From a checkpoint of a small transformer trained on Wikipedia: attention and MLP in parallel.
MLP neurons of a small language model. Each row is named by its layer, matrix (up: input weights) and neuron, and shows model dimensions 160-319. Each number is 128 + 24 x the weight over its row's rms, rounded and kept within 0 to 255. Numbers have three digits each.
A block is one neuron, or neurons of one layer that tend to fire together. After each block is what it responds to, as a language model described it from the Wikipedia text at the highest values.

L8.up130:136161130134151120120125115171129109145113126158101125130170145116121154112109154132090129110122167178081119084117138166154105104135130119099112163167101150108149095134109143116144094125110110152113116154126109084102163162145144081117084166118163136166060081107109136133151169146113117121095157134136102167093085169141149105135159107157123143141157053140122110126152093102140091111178161151146123152145113119143090130141133144124147119150141137102135156130143110176131152134147155
L8.up207:144121110139138155137097125111124092163090136126096117152155126142141124119126172132115081134107100114148132117116161114140111104124154102133094159130116103156163134137186126134128118147144089083125157112126123121104129110172129144101153093105166112123076124135129090126087149131123120109137124149101116131120123188119144179110103144104149104115148123085164127085116108118104118090140110118122118147138117114112114124176144121166155163113158152105124143126145121102147114145151147
L8.up277:139143139201109143112118117147125100160127121148151086133168136141104118149145144082101159142131119141120102116102154107091131166149115113142140154116125139147171079152099133129190138081130117127165151130114149113116140103143127137165145126112143136080093100087127130123115136156096113075116148097098113157130130150110141057141121132172151123136172130153119126124147175117140110128144104101117155114149170112152110100139123147164187121156105090120135106125135145156101092152131131
L8.up796:116133138117135126165112126151116125100136128148114122104130160087136123130096117170104154135151167130097140162162096129088102153108132146152135120166116115110154097120120127127125144086139114115120150112111173094119173168111125111141089083165140149164105077102112143170126171139122125120145124152136121158125085164103159133142129137097139146165138132142146117096132065142124119134159148162130098074091110121133132134129103103126152106113154133097169125120124099115120119125129104
L8.up857:176114126167149128095100145137117124129122158145131148111131156106146117128138168139120110138127099183121116141112123107122132116181133097120148147118149108123093126134118126121135112140153110136133118171128138125142137138120112135124112125142129150110129161163133141110089146138128105140136111122101137126111102106115120125129097162141092126168155134133133124115137169142131124145071172152142061146102119117129149122177134091128132158100101100121143122135144130139142138155077175
L8.up1031:161100155110131109153125100150092138112113147167129131059144125136135109148128121149112160123108100073129138109121148112124111126145156130137069136160115128131167131136126132125145125131083104140124146193152122097164109142109122136154105080106098132130114127117112139135105151118168166132105134112097116121157117166110175085095145085160111149116118149139118160158104120120105106102143140115101149160140148113142117143150165136105157111156109166137167113151151178142121060168116165
L8.up1300:118082131138170151134117108179150142155170139156118126164117135123145101179153150130073102154086130082144158101110126134135118118174147150144084163089094176145160100112139137136141124084159116167161132086112127155124142152091094118133138101070156100090112120098129083118140178116215134092113131119095159132096117115110148099106104125141154124150107118121177139135157123128133105133137115165149138103146111108134172110146133130158150150102157131105121150168131152145120125164105127
L8.up1657:111095127137151105105143119121117118136099147149129118141173119090112112154136159090103134148098136130141135075110108176124159179162095117125121160137097123117107163118105107103151161101143110124160144160103128146159133152089107125107104130103141153135086087088142134118101131122142156129107115134128144146121150179107113044118132157158164128164100124172157094094162132122093118122149135164106123106127103104130159103162128131142182131108108127141095135155144076127084144178096152
Description: Mid-word stem fragments

L3.up36:122140124129139118123135160116100124105154108100111148157109094122113139093112132120122109137135140100113153148119190127100129121101106126167132154165095081125133103092116134130141121111133125132151157172110153111113136104107093145137125139136177141091116135138111127130180175158161124099081196161153175145142097172128122132083143112138125129109096176169102119080104128149133145121179133163118124114173136095108133126156151137159119157155102143124105141117179129117117110162094107
L3.up1346:123147127124101146158120162134157172169094138109142149130139133143075115092126167172103146145120095170120095116139121140182120153132103179155104131090100144125118098127123128121137129084160155065100153144092080123126134086112169133126149105155157133144098129142096103125149156141104124109153167134113113135144119154130161151127100127105137075089190147109084106105098135124113150142123111123159130106146110129151122112165115124151126122148138134138110124124099109138141127135148130
Description: Mid-word stem fragments

L3.up498:129167127127107090117151140110152130148120128098098136137124125147115181156122197115145163146091112148124152127137132125149172207133116088103112126152078164123135120153126120150143107114070115130157124118164117105112078112124138109132128085115170096139160115109117064137070151106170149098117134115136115108122159126148124117085134144142117186130097128142106126152102105116131123111156134139123149101119142163139134118123134122115110116119107111115142078119160107140089139125096141
L3.up1286:155110096155146138167144079100107122100121086091105137115119120110129087135115183097150132108110100149107095186160087128170138166133151119174152122109136171123114106126135144120081148106135159116123119144153146151115112129144094129140113143109154138127107098130155104101127102146134139150133143123123124135132102117172062134111140162144141087183122153145144082157137198140157137126119114152120171164133130142101140070122158084151115131128132090146166136120146109154104092103115090
Description: Clause-joining words after commas

L8.up0:143106123171138138192154181123129123109143123118104113131161148099179139140126135143127125108122135138146135108112139111153122159084127108127148161091096130085134113123085082168086142117147087139134105098115170150131125149108139122141083114098137093092130077080120134125138135134133074150163171117164138116109214147134127138106128095152116113093127108133115099101114102126161104106076146156117146113148088113122119099115178180144131156127113126151148128168104114125129138122129148
L8.up319:084113121155143156140129156110105119121141084128123168124107123142147110118151104127118105143123079103081083156131159105148147132127132154145149180173112138170145127096122152153144170158129084145177154122128131115132144147136128141123150159128119100132151134109123132141126115107126131111094107126144116103108164107130116097122168083129157136107150104096097110134095142149143127140113104130116142139126129134113097152117121125101086165126123109112182096140113144121119132109149127
L8.up613:158122130120119070155116170156150141116120173092126127142101127121129095124178113156122130148149133122144139148125132116107165135099123113104148114139078133089136119099143152120097142137143135082127126087129166155147137199116139118097111163106149106075121105101127115131110125155150121090106114162149121106114127110080111151163166142147137156089120083133086118166110150161120150084088098134117097117128157154135140149116128128123135131135151115121124108125135094159092110152184113
L8.up830:153109145112120101085169119156132132143132157107131101157107163132153059092134119142131103152143117140106140139186141101131193158135137145153089109128136130149099132132130100164139140114159137162134122132169133135098157130126125124114117106089130137118093154082129162095100114177112122116123138122088143124161113102141115128126113131096108163116143099134120124178080113137179146116164106119142099111146136143088122110161133152156145092130099126129147148130167161136097163118105151
L8.up939:127151105166128092131165153140145133174144100114132153110129123148193068130104139129096076120134129118126147148130109139126116125146152119161144145159124159120145132133119157131080144147122164179149151131089109208129170091118101146124145145151140113129120132146111134140132133140123112137096104152148119122101157142108124086094102119123136119133097119134147089135044114140126162119131071159163207118122142126116121130137121123138137122111117095094147144095135127123135111089108163
L8.up1240:142140138180127195070129109130183134077128138129108120157125124145146134108123160107118122107135141086124138085107132084164115134125125130086122132131154150131139168067103107121109130131161148133102117102168156128178142126129132132071143116119126091123166152129141124081145119129153145136138139139110142190117120171121129122145147109069121119121109139094109100146120128136123144109088076147143156175146155149113125116113082149138140132132180147155113114113155100141129133140122154
L8.up1246:115123156135106117114154121130185121138133139119130143138107071174113101118133147137119166174120146159123111117093144154145123142152097159137124122120155170132150134114127173142085157135114101143164147166115089165096112093187106144139152133126137141096148109126102108123125123124135113129131138143158092136132131098083178154121087108086124114152123146122143145112113092125111143095078122112166161101162131111100136146112133096112134142179127119112110107137086132151135165113155144
L8.up1622:126109120156179119135156153128128094115130127153082116187123128111146116187132145125148105144155099128061123100122153141132135114145146127129170096138166123156129061126133144107144175129163156142131097143147122124112132134088137132085109129150141132127127123138091117162096124106136092171070149139170093110104100131102118132114153139102134128114115136147079073110141137158116147160117133170179151175163132103072135147123112117154125103176106144160150098140109113126116133118129154
Description: Passive auxiliary "was"